{"n_layer": 9, "d_model": 256, "n_head": 4, "n_kv_head": 1, "head_dim": 64, "d_mlp": 704, "vocab_size": 8192, "activation": "swiglu", "norm": "rmsnorm", "norm_place": "pre", "norm_eps": 1e-06, "positions": "rope", "rope_base": 4210.0, "rope_fraction": 1.0, "qk_norm": false, "attn_scale": 0.125, "bias": "none", "tie_embeddings": true, "parallel_block": false, "init": "normal", "init_std_qkv": 0.0264, "init_std_o": 0.0, "init_std_up": 0.0264, "init_std_down": 0.0, "optimizer": "adamw", "lr": 0.00122, "beta1": 0.9, "beta2": 0.95, "weight_decay": 0.087, "lr_head": 0.00581, "grad_clip": 1.0, "warmup_steps": 332, "schedule": "wsd", "decay_fraction": 1.0, "decay_shape": "linear", "final_lr_fraction": 0.1, "batch_tokens": 16384, "seq_len": 1024, "doc_mask": true, "train_tokens": 202100000, "steps": 12336, "dataset": "wikipedia_en"}
MLP neurons of a small language model. Each row is named by its layer, matrix (gate and up: input weights) and neuron, and shows model dimensions 0-127. Each number is 128 + 32 x the weight over its row's rms, rounded and kept within 0 to 255. Numbers have three digits each. A neuron's up and down rows have the sign that makes its largest values positive.
A block is one neuron, or neurons of one layer that tend to fire together. Before each block is what it responds to, as a language model described it from the Wikipedia text at the highest values.

Mostly pipe separators after numbers in Wikipedia stat tables (e.g. 11 | 12), plus opening word pieces of capitalized names (Ha-skell, El-vis, Mu-tu, Mo-dern) and 9 in 1990s years.
L4.gate87:104103096114146099091147064142108177141101140146124114105118177081144103129167131164118112107127152087130191095192077110177116067112153062204175116135125161150152182093109100138088115104088101198114131128144186152075112115126184159142135082130106122082148152117135127146149116121076156160068106101148187187142153156116113135123116156119095146114117213160152094148129101122094093080141
L4.up87:105142115150113073134120143126108104073132140093113089133144126168138178109146130146170076041151094127095084121162069063131148117138067151114056156149112104105126124181142143153155122123216127087107109156114140095069145108135140043160094065096108102092170059138094069146141124139134117164105132137146096120083126157150173121096122167099139126171124114116077091129118107132066097114190
L4.gate401:196136126157138151142147167108157121116111141140107082173156186119083122038179114172168094120132158116123122108154102162134119116102162090108133142153074175090171109114122181114067116146110200030132131168153148093127147161146054097062152122140098124164162080106144119131112119187132044135127088065139130127148159181163176095154164100134079113136121104091104143108112160167101148117119
L4.up401:183129138134143163158153157158116130113157141097143109139148082127143147196098083047125142130159112129159172123105080115135100147153081122128123141132133160154138147145099094139133125073130114152080121105107114146086154164120098066138145133154150181121132113146057081105116113087157150197132122173141144090101098090093122111135088142106111061157163102157136115208139112144177134132121
L4.gate463:181149142133122098166119096171162140127173067114083178140161058138164156138168123129122123103166155111100142112102128115164176152080133142162127105134116180137152046120098092134122135159158119121123119104130123069136090072137078123176125109108126078225101073090147083140094134089188161131139094144140090114091179118130166133121202167154095136121102111054090104162110122106113116116127
L4.up463:107127114147185172165149163094149101101202086216140133093121126175147134165097133109181143159108121185120111096152209167099070111080108158088140164125061144111125120125125099112095094095157126160068131186161077129087140159134148091123131102118147126178119155099076169100111130119142144161112157125149081117150138120069116186112100103119176084143093104114085185162128166172160198175182
L4.gate577:179143098118106149125194097118151104129127140167119102097145153141107133091164165077209102100124121120111084123147099072082116136109115154128156097127164096160125129129116101084105131094136180092107147103130144098113143138114129055116118169087178138130105151131087122128135135140126098111131087076145166209152093078162167099137090109150188073139165075102090181134166110102076162172155
L4.up577:119121119145142105142138125134127143133084100140122094184157188092082132092136151077127121132143080101080159161133136102180061131043170151086102108090140125163134087143104056116145118124154117142135149153090132115202117109135093194142144131156105132103140062117095103082128136151106139115175145136143140124106108122093150155144066101114097231119133132125165133182157182131124134165131

Pipes, blank cells and column names in markdown table header rows, such as | Pts |, | Length |, and blank Premier League columns; weaker on word-piece endings of foreign names.
L5.gate52:102162154133134121097146052126129113133112170133089121097095121158090197152176059149140114097123182121170154146113180143106146087096170102133111128134135128104121135117114117142118142150183188154114136112156130149084141083164092163115118131118089125145111108113122153100151111072126109124148065117102101185136108134142078081193068144128078112112167097098099136093160172100059088128131
L5.up52:101171101189131122072118150127059143090137158136147163102133146158086102104069123092134084176076138118119133092154082119038123121078113164139117159128101151151143115121145094145147154090130144079124099107119125120101140144185110107076187129159126156139167124100128115227138141169096156113139060158131185124138112123094115122157123104084084169217143109139124091082073098157108110170148
L5.gate57:124139128125092142156119106172073138109149134133103156111085148128113097119129132101113116135097104141190190151109064084043144106083183130104147112074171192077103111191106156100095141130116162140117093095124143143052143044150079131152098174150098148113116105086178147173153132140102113204146084170147078130121183141165185115148145147108124145115114142152162082122099128138051126118079
L5.up57:146115135111146130075085126145150090101139159106151141084144194125162170126122152096104167156135110071135064099100124211102128127111147125099119161172144172127108089105174137102070125053117133160145093168097132074139083122101158141126188130139173135097150227101126100157124124124105080130098106127156119144113130150084129130168144148105086187143115135082131161105164073128149122114162
L5.gate86:164174089121115123135128100146150125108114192051105093070115090097063137063117131140086097153130155159200109121127125164121136092137079100119120117163107168099105076127134132144118110113123130075146109155094153096121129109168158104016100099128105134152138096069177111133098181150097161153094124157159183153083135126152126101147133161129119167186160135175159135161087100052090171114179
L5.up86:096078200145058089061154129165120124107147156138157186116144128136134113196146125175127142173092153153129165114072172164162180148127162098151099096145172118112132142131130056100068156131214139157197192137062104158144161122145141164169161150130092190094059139105100171140102144110127156120154123049151084119131081109136096159076084068100081139134161147128105119101162204121155036115161
L5.gate245:157168128165102124100132047146083128122139154126093077113165153158180122142122099107141129153118129110097108170138105086132124105100156154105072157091161094146108172191178107090083139142115154104086091141104071155147103115130098120144105088167148182091130127075175168148178164154167140125086096167087186152078206213092099096097103135101084150152114103124105080137128124079178118156091
L5.up245:138144144132111089083130129114134113139158120152148123126108134141148161105101127161197087146133032092138149179122114140181099114137108131108140038084089116089122102134182128171156133184147112142096105158143138116156134139182151120146165128180082127124132174054124157154156127093121180086080183068127143084117161129099163136131064176137153132099151124101103129093173171106093183097147
L5.gate424:133177141141084085104119101153084130165070188093143050077108122092175147100148102048165112174105120098111140130161166130066108110126124169143067155150148112110122200131176096150120137165148083107092114125079113125122160156171112130096161124097070115083101099138165138097098156107169179109104143090138157132124156121126073101108080094099130173153160145138094134157153105103091125180091
L5.up424:147174103125110104149119077173143085132137169111131085119134111132097124107108092123127107139063154172172139111079180169121134104162142164121092189142100083152172146051204041108149119090150138124117127158221075119071189114134149163125166131135082185106092127153115112090121110133084122105105104083117144142068140135104099131150100106057099135124110074103094125143119123034095090133128
L5.gate552:130174099133138111082180074114085084143143132117134130085175152198104157133123144157132126170125107119146192150161106108126153104074195124117090175137127118108122047129092140188101180071151148098194115152121117139123142125133100137143113166119125154115115129099084197153175089082096139135130087170132129149127175105076090101101117129123059137138128171172135087094120116104114062101145
L5.up552:039112095134129090095101125066194147100153178120115188101149107141064162125110154137152144188098107131147141088118138148050115130117131163133189167121151154127065093128154119102104141138172146118188106076101128132109135157215116091173143088128148175091135133061115165094140066115150112105110069115087134096136150144100133118150143135094128124169154154186152102074176123140158100193094
L5.gate621:119145143130148121107163071126110100114131124185115116129110145112100129162131142154097151151097080103160124165088079115129081117043102171129084129127153156207137171122188095162081141102118074123172141151118127110174137095168110124112195145142103153149145120095120169161122067048130094160185043158072147111128081217127137145146123156160134136129149094141109169104176095091139190162119
L5.up621:098192133138096113069195054130091090137140114155069101074135121166109184154098135153134082191117121065123110156151086121082095106099110162138186128147164099167141112169181158149123133142144130153139104145112114113137127091122091132082138125117135156183147123113097211160169079088108133143118102159082174147125200143130150149146124128150093085145175066113092136103185123141091134152151
L5.gate679:119158157198125100070088135106144130126120154109126074088126159109099112123139064102148143136101135110170182124101147113088105079157128099071111092093117116127153116145131093137156118124116144126079126100198144175134095109163108158112206128109064172066148138129125114149142179161133167178133113110128187090115060163132122136125103103075061132165124126103089104109149116148081102113132
L5.up679:191186123142095121104085095164110067151159133147140081072120085122134096169061129081107039133137125132120112122089174140111129128089146095111087128105137134107102151137150108128157149119182113147110084101158152149094154119146153103126108179135097191124152135144109125155092160114129145101102087094085144149102107180107145149137074092130046148155110099122120162173179161156130128174130

Final period of the abbreviation U.S. (U.S. Army, U.S. citizenship), and weaker on last pieces completing split words or names, like Main-e, Spring-s, Oak-land.
L3.gate89:126139124151158125053094101139143138086114137117160155109187099113114219120168150164143116061167172149173140078091136086139143116183080126118138145156106066116161157084109142142162168145153148174095129146192140050136154154103117113107129089132142082151123090141135143109114132140042137131135112138147131112153190115171219153082110119113124125061120192103144151173089109076177133143088
L3.up89:122097154132152114134093091128140173148108087101135182148122077101199151113143159150128114112140105166217167087111093097136096140119100127071126110146139088089105098138086095121128147091132102190081134181086176073176122142109181161095176149157129109168117143188147160159083108068099154135180115116116137059157127078083123134057101160114187194132055130156172149113122115126157117137129
L3.gate259:099137166114155188106113164158126158167217083147120163156081096094156115168088128147100080164120117118108174097109147107116127158123130132082111147168088161175142195138134090072129132088149133130114138143106118143115106173102120042098118126187106208117149099127116090130122109184117116125075139110121106067156131128136145151096159125124149147175142118143103140078162085110134201185159
L3.up259:142157092204073123171107107131150113121106131135080159102171116143056157136129147176138072128073111192114142184171078132072168168167103126088187077150128110161126118184120155156154099190127154084076124147076156083148203106154140176096148097127167157162133167109135074122080149108123147128156152122130142104121128065143147132130119105118153135138099115185106147116088110143104087103091

Mostly en dashes or hyphens between numbers in year ranges, ISBNs and addresses (1877–1957, 253-259), plus ordinals like first, second, eleventh.
L3.gate36:126103127105102125158094134150142142086106131094075113163142134173162133113194097127076161169189139147151144086114085047106117121150110170102126148128111167137146111121141131113133164142142157058143156143148109091128144049101122073184091047226102128125108139119188141173087152156170132136139114140104133179102058130190149167143150097100079083171164150142118164089114148103127146108078
L3.up36:158125099077124125101141060109164154120104139177123137051117069169115145088159062136138114116149134086101089135111116181176174113138064117115124108036111128142127105073146111145093132109157165134137140114079120164176162130117106162095113135134094104143142120144113125127114160112090160127080110141083130156107136096100122119166147165146129158102195144114118088110163129092112123171114
L3.gate511:036151150081171128097100153152128063102124101112148116142095124058171081185139073150098121142139178113163153103137093152132179071187111133126087106190129119130124132146193145106133147143109065127121110150139119150055092090112112103150140094197091106093146121117130162134135156170125173102091165106115084163116099133110136143100145131088142112059158119121159110124123075116196112143150
L3.up511:133116149098116170111155138085176096097178081143150099100180098107152103140114107151191096157120136187124139075155123052174139116172099137147123063167150082055146162169142132094155131121105124150093142130097114171078146134110140073125166165130058054120098179190109147105061141114147129104131125148089162124137114137105061131120089139078093087110123113105186160135134058121127136131097

Nouns or adjectives naming a country, city, region or the world, usually right after "the", e.g. the US, the world, the city, United States, New York City.
L4.gate218:151145115112135164133128108135184192112128142092111134097140114132131162113187101179134134144122158102113141070109179080191145117108084104125144037100117134139151097099077111084153142117187155120151126139147153113101150097165064077063097082081072137115102086141187164128136128137203095136161176163109128063130095204160120138182147108090095071200144113134100163132107130073132205130099
L4.up218:123137158078129137150110145084138148150094106121126117110144123123108180140119175154163124126134096186192078115112205120146189169095074081118113196142137107125141093104112139124143115086144133101072121127174090182053165156132171140154122119105095149101129152136099124135101140139127146153089165111132122104137129086138137119137126111148092141116166137101117183085087123070114165149125
L4.gate237:090135180055144149138179134150147123152198144137156108183109142132141110090086130190130093096146144166133165152209120127119155123081169121143166072171064142103131108131117119152150116178118129089156150168094093130157137112109084145111120119096121143102145131130197157130144118160146116137124094159089117175082139122167177140102065099164122115120128137137142085119099053144089183132099
L4.up237:107107161114140116136151113160128196197187156116157125175062077092167144107127097208130135123103147149166122125181133138104172132122122111153138058155122111120165173147159117163130103191074123137198158183128145173157190153121111089096125138082100149123115099183162157135202153124142110154122083137096064215105109115130096162113114103140124138147125120141131134092104069076141146123136
L4.gate288:099126108149148177116125075062131170154137108110132073109149089097140123164113147131066128112128122118193089174170085129115129080156078128166131159160179105198155187182193148118159116093168131146120116095144050105143147214121206136084112083106093167106146075145133161120087112176206128147135173115133164148104104163123088063137171130160120139136155104130103180062096096079093132121142
L4.up288:154191122166181115153117168134137115146172173115154123104135059098150086129089147117130095103114120069153112166128087202148163125153159171195129089125137153087138166141114199126162102089158148114089145120112124141133098158117168128146136105125085175071131132152129163110137151117127116101108106126148166144070149139151070071112178169155144069085117137106136127114109090177142140087060
L4.gate420:064165132154074106190082087106168149118127175110136120136125113132160120155095134143073100123204101143175158143143107135094188140139115063182160107158103124102162153114155193113100141145143133091175140172116143058067119133167142131082102084103100087122119142098187115105119116092139057134159104134157149108088151039135114133095137138143162133129109086157162139128141083068111131220065
L4.up420:209154135092049156108125094068146171127160166063112147137158131094147114155069138139159081107184147209126130150090080155126158113128145123165144188107101096126158118106145142114102144103165113146147086099115137110082149154192152092130079132137117046125143118126141138124100137142150132147150215140167150144104050116084078123107129166168099132113176089127188141132123144111170102119090

First token of geographic names, often after in/of/at, like South (Africa, Asia), New (Jersey, York), Los, San, and United States.
L5.gate1:135154083100111208194174109101088117104095181130161134181174163149136161108122099158163131157143142161141106157123112132106201114133085146193095137090097145110064074136136076085128176087129091083102123161140103126082154161148096069165128064094160149088050135170118169181096117125146057126118145175109113203084162094166124148134120155103132124181105145106159138141126155128152133126158
L5.up1:124159113177108139163163154068139168154090170147192150154098118110128190145130132167150153135113150134161103154109104134084138140154085156190136080124127143143133096154121147118138122133095161103108124072095175097159117198150100047136149075082076159146117130170153128121132099108123116156093111130140085126146128098164131161186108106109181107208106157136164199124121160150154094122150
L5.gate37:082128137169072153192133075107077208123076124141124119110122184093091112148075114073166109139074116122120094226122104171142133133115142133197094128092127157134161151159180097114139095121156105145098096158081132090083176146141146112147125125120124148104083141140135152145149125117148155128072164090130110104172124146143131138160169133093116114184134116135147131113055130119123134150139
L5.up37:122168137104059195233129097115121136148087146137155107150140141121083063158082113104157190087151133143117119167139114196127194124100159147154083090113193122168123125099135115110148140065131059187096113174128127123075104110103089083100142091132109150092114111145111156105124082106075154138077122072185120158058143125141148156136105151113113115158169125129094083171103110092095122168152
L5.gate174:123150095142136158130128117138146099090105158091109155120147135112133176128070149110171112126149173154095135086150074134137192147136102142109128145192125123162123100094077076114154138099189131101110141075085082131102127094190096097088125081090086131173136092203104143118114153124160072079170106080160141113135057109136162214084121115142157150146113144089092110205141201131143138057172
L5.up174:126113100128124141153204075150099158121168148101111159102121125143126155141141097131196167137086133166136129123141090126131145107162142191136162103103149142142146058175144168106144121096138137098137094110115097084095175151142125060163102082173147117178121108170145165114155149136128079087089143098171175147127124073095093107108161145132177147130068123129142078156138140096124164113104
L5.gate184:119067112114114178173068146127084141142112166111102099031143147085063066150094147096089135141161137091149157107094140114179115122160172079167072121177152166101137132131133097115150125041094101147135124147152102056131145162064112156174120112138098136137114090138124128122138120131042080122111192112194146133021103125140108116158147104139100121153164102086143145159082121043137103154065
L5.up184:086113159124105178109118139155127148154138145131139110148122154135085071167115158150193147144089122112174144092121162136159173172201107155104152110135127073166110137129108170147136096140143117132076199131102214090059130145061132064111167135097129099133069094097144128077105128129180140144152141110105093187122147066145117152124150174140104142118174128154123189168097152173128141162101
L5.gate482:098144140149094141154072140129095165096126101099074078107133125168163137155130107150173102164138089173100104154184107111137150115167168099112107128112140190206135143124159123108103150149175119153152112154076139106090081153133119185089107121171145112121089125129119161107114189173151119159130091166142139174091141134189113023109101163144135160155133049085142140198098080129094193209173
L5.up482:133152195076143160090115146097150162089081137068151103137130135174157156135116113162213113104118092182139149117118130096101129133115138117195132137099111172088092134111147127120132152177140187092109112149084102150102119129138150133162123147120085058195136099156131153097046179154195135146115077157131136138121097093078162116136191163110085194141053119141132168094173113107141121140109
L5.gate512:136128118117100214165164125117104119097162131075124114122154127161102135105056112148191067157199115131088119166172127116174196115157102116192094121148155104109069081104152114127145114106158073068153091200101081106071142128073126091130112120125112106105119129078135190189132121141153093095123146127140156153082138139142138092175184131149144118119118145075139133145110108116153171130096
L5.up512:101171137140087113143112157137119174162124089188147155192063165114143120100093129162171184109132125135139106145110108166170170099171132129216117071121115130161107071121136119104201066083084084164089108174115089149117130144119106079061143084132117123137126138115144149143149154084135107123092182151124092164094091080139113129138169102110165123129139160176138113101081142113150187131122
L5.gate562:087115104086131149199168120117066105150123148099101164127186126158113134150133110111131157155168152109142150123143203117113163148099127139132086160191168101089075147108147149119122169059148117108124082216095102140068183126118138120118085131141154141126054053105074137151041097139187133139090155153123158164088135127110090135167154105093095156136125161140202103148085100090137107109136
L5.up562:094104126154111140142157181126157199139086130098169161106112162111097165129170143126142170103084165187160118115126151159132098110127166180165116099123141101104139117112119151104152063151137135066148160156083137108138138157180110132156111131134091142158158111089121084104121059104120098142096199104232076135163092108149128124164161077064180126104134168154143119151099117125113088073119
L5.gate633:182074161084128207144150157093169118115114171152139114113138176126120125125083154190154112107158136131133166136134106131120114176188113058095155128130106115108117088093161096101128111152096146057101106121153086107132106143155187139124094102179185198141126152098159126116153128174158095145116160137150173137135100172162177160129157108124140170129115141101161102170143099099072119137166
L5.up633:152067106119167148118162102142149152155149166174151128123128155145099187118104147179129127093170128114127121185167162132052099149143122084146157148165120061178151143122165103125150095196064124119066081127124083140094124100112112121142115096132181102155148116093134089119167113192125110104150120085199154115097040125150122135141152116158169174163085158062114087142167097101114140111132

The word piece right after a capital letter or short capitalised fragment starting a name, above all the period in U.S., also Utica, Tecmo, Ewing.
L5.gate139:101121092118105185157189096106120067096140070152145169199186128132113140191116167177143113113081076068116190094130102131086155139096108068208094114089135133099124091147089158152148135081119139142120119147141090149061138097113144138171121153098139096110094101157140112190124121128174123119110153068152129137102116173131072083146172187096102181110149192115139110122094116143130120075134
L5.up139:073162126161080166126101144145139186105110128134150126162108104080114133107104124186185086114088101103077135082115034142027113161119135108155172137102079146128108118150146193134123081164116134196131114129132140184130160129100187122144102128131145076189128098076196098113167143109159177101138108145220107089157087142101140086158166130113143170152076161113141130098151170119142121099110
L5.gate180:112194175109077099086153121157123125114116142127146146132122140125142151158113149214107063054122159105152113146077116080063140089134166129190136074101149078089199133149150167101117129111143167165068110137131082140128121101137141150095138122153165173129158110144167140130138167146157164113175134127176150122112144187157149134122124151087107160135078127048139123130187062056073117108146
L5.up180:155118153119127073197120127153096127174162150105069178149091155173124139133149110155147207148098118160147122135107135133134125126147168157113106122130177142150160132087073121161147124082151134113130198079112059137139135147178126143109187172158140139239083106120165109139133126116158180170133157144212088119122162100134084159145201079048099095102111136133105063124105158098119114102175
L5.gate444:045133135118113143122114171163130085142137190130154142203159117141065093119128175121091097156170128073108147119128105126095181143115132154151116118116141130161164122148089167149137170124127122186122156144120158135114132099106064162123151164131133156092133095163144112148075111150168098118145171069111126141068128125092182167152160173179102133089094142136143099147122083151153156101075
L5.up444:069139174169116104124099166090127209123102176113149164141105128088103103113105129083132152119103156103153121147104086137123107187165091167148135115108125112155180130193098158142160072155142133178100159074116157164180120114130125129113184147115121079141144123173143108125120149108143159128195138135144067103184067105139169182165141130134162110077132161195103123128097099133141117143078
L5.gate535:074142167173114206159097096126108152104144111159112126129195147149109144173123082146149113125123128098140166121147088178109128128091139098163107108111143146112140097128143174213155156118131126142095111143135162198116120096094165115152125121088085074124097161076128165193126140144123119130082103125184106160126154204088104088191145159096103170135143127097169077162141082129120122094113
L5.up535:106186095120089102144112134142107118133106168101159123177093168087112139187097164154162160152057121136084091151118095139108117103105190131108119092128191147164071130157176123102178116119119115130039191165131101147068112182140167138175092096137161124146095099149133097087137113121137157150090118169199147106118128082144143078156100149113101097195156150135198128138154097138089154110178
L5.gate574:099104063178168163183162204085104116138121138109093162155162115082107136139156129166178129156064118145162104109131160114123148164103157148141128146118099176145104162064159155172135094149182178114090133151157162123108143135130150169181094080112105141131115124114136078150137117119171126185088131114161135142140179149142117099121168135096115178146123123127189113146160068062184126054120
L5.up574:127180121099098142109108065130132159146129109146146158127113133178120105099140117141153117083144145071116114110143099123107100122141159103114161120104122119093081151190142115111156141134055164106112140122185091183101118072155178118140116184193136124111102091138157152113147140113137145125115146105169107147073151180026131157159132153182132131168109112080147116114145088132166067097157
L5.gate610:074107071123073178128083102107105140110097190152062097168122142120122122190099124102157121128134081078125096151103104100120098104140076124118127060089159109105147100165071099109106161147118097155070147174130185136104103134151142132126100131145101111148066129134187134147099136132100116122148118119143136122131119163108144075130148149154145130139117124158111092095185144117110131137089
L5.up610:120163063157113128126163092146116136126143069143145134105123061145090132142107134127108068153172143118155218060137147067086172111124152137146142145123071108067122156118117184170159117103139157141194111132162124169189150121118104159092060153086099134128128068060091128139132110131103130147181119141136140136091104092125130127116141068120100147096099127128101118048128100110140085090121
L5.gate661:106168116135120181116165168169093122058162142153158148173111100137116148153111083128152123131162117106103185089113048160121151133079148139131117158125114122084145134114094171172166124121099123164077120092095205155106092140119204151162096131171166096150143143116175174142126048087205133127120133084216105122139150072140108151072181143115127197093087134108156079158123056098110077115117
L5.up661:079136162127083130130114153161188111143127160109144174117132103138163201167135145126104134109134154145106132144124079131118166109158078084103164112111112111162157118164150120095156156133140122127119137112136124135122071128092050116160159088157141122098116169188167088121126180095088124149138119102111112070124121156097126129149113145141118078153123150193080162087131096133144104164200
L5.gate697:084124154131083164148101113182165169132128180099133139100125110125113109145111151156117115101137142154149175146191117131096137124187130087118139099127134116084107133142079089115156104112139184149094147106125152130133126160089169138131157124116094175116116142133166092155109076107091089180152143104186170191118147148157131094152116105089127156067106176050112124108125057149073143115143
L5.up697:100124156135148142151108146108146103120117130161103152113157123150106097153095077050146118097088111107124169191097189102072159201168125096122188106077096145086141139122171094137162131115137113101105106130186124143129200123091180140129104121133191080190114145092119111156104112118082207134112118143124079095133121113109053135144155159147088155178148129131116169179116096114146088149158

First word pieces of personal and place names, especially El and Al (El Salvador, Elton, Aleksander), mostly in sports results tables and lists; occasionally digits in years or table separators.
L3.gate97:054106125151118158102090150145108109131132130145115127191189120180135131134054101074153164096171111155070163190119108159132180089179150141162082134166153110116172150145117111159090151151137151094077141227151081170137141161109157118124080118143105133152069117121095146206073124139135153166160086098152143162100199128094185087127122126103130099144135140117154203175112096147209133151113
L3.up97:101100144125136164173113121153138156157127106120137138137143194111181134080166123147143138147126109138083194153147096121166109131099075111130194085166157110121159126128115085095148094167034120103147143130128140138111059145136137169189101154150080147179129111071149139112130075159108114121142126148113173103131183126098165141139053161093165153120089102120092174106113114142209136138077
L3.gate212:159079142106155164206141148106099135112109196159131110106147135064151149135100159121161111110103147143120156160062108146141146133100127084119122140208129104123184130143109107136112165128125089086099160152114094128148110200108104117184099099204105123098154118122028086090109154143162140133074096093178162087166123135090161115080135138111132105108183093086098151140118135139115153092137
L3.up212:144145142111146140125101123103163126088128149157108154086171150072108140150120113055082153067165152127113166190086098157115183104091119113145070108141137129107133115147071037179073179086126084086106129147071117058146078190109147118152112141108168091127076133112088159085132102146148080175104072125130119156124109113129129015143098125151138092124199131094124186150122086076113155121119

First token of multi-part names and words, mostly compass words (North, South, north) in place names, plus single-letter column headers (L, W, R) in sports tables.
L4.gate36:096159093132114149113084133148153154150157096113098125066126072126110095153108139097113117096139158120119124119172151108134145112099114121095130080064123110154117095048122132105142131179153199122120124066124145066109118095163100043178124125102096098121135075083139120098128150131123157090087169102097089147153149158102091097103183103130135094120134116083161173155069103067113170151110
L4.up36:135164114119146148132134156120127137124123070076141177123142124100140122125130153074168123138143165104148156168186105105155133138112126149152126099112132097160100134141169152139164101145232092108108104120135180148197169157146110136139217021144121137131152137116129104171149127147075128070155104110077144145158115150193162176130139109089158124158195163122149167194084171133127115132150
L4.gate190:131106193098129170098111207123110147147125177135110138078149129129091152103073111112146084062178127135122123130135193122162114115144163075113124113127078206143081065160089153119142125151160157141108073116107098109130122105124143122114053117124147188129107133097131156104124139128091103155076187082127104159049078119210109096161119060121127146160116132100141123139156133094131132146136
L4.up190:096143162166131106045130138168095159128093163121104152082117104116089188054115079133157126126123130133105180165120135146137134116158209105098104103160086216122079091123081145145142186105175154179114090139060121103137148136098089097116104084116088219091116150141131145104133144069051139150072140081104097128084120133146093084115079076143188140180133186161140129131169162109182170157169
L4.gate398:112115170111165158171054125132098123102132175123084150105200119149111125059121115128149128092179128121133137151127161126167130179196050127163100143151123152144107109114122115075170154127134152086039033122113075105115112129173199165138015136133129142107131129115111150125098163140145050160115101131145160150080087176181164098173084149122147118138123138111141108152154164144104137143171
L4.up398:122126165161097132097084092139088175115087203149079139129166109140132143072159088096125171113110147123152171169104132148153102199177103128178081106155102143150142105117149094128163169120147100094094079153062114144112122130125142128124117158124109192127153124129139124089117105060082104149123135102116149156127093169148119097188106157102136119155110122123145098069171191175143136134152
L4.gate483:168112161133089119158129112067090165133113077136112173166112107154161091110101151066183198160121160052201099100121104154103169144124103133159109095177152085171107163170064115176089141123124158139114131043091127118143143138130090142161196169139112194109111163134111144132090095140115109081088159151126111159105098083126177183108149098075161114105177205126205114117138119132169046085120
L4.up483:121082205089147107171179162049080141160115101147155174169126082161153092179131123118192147170143137090178114135134149137118152165098138151136104079109099173155140195142125082166072120127062102092109118113118183130089151054144128143155181165132123155092088180060146138074046163154113104137117133130107122151050123085057119155135130165063171171160130168079146115132142150109119113114103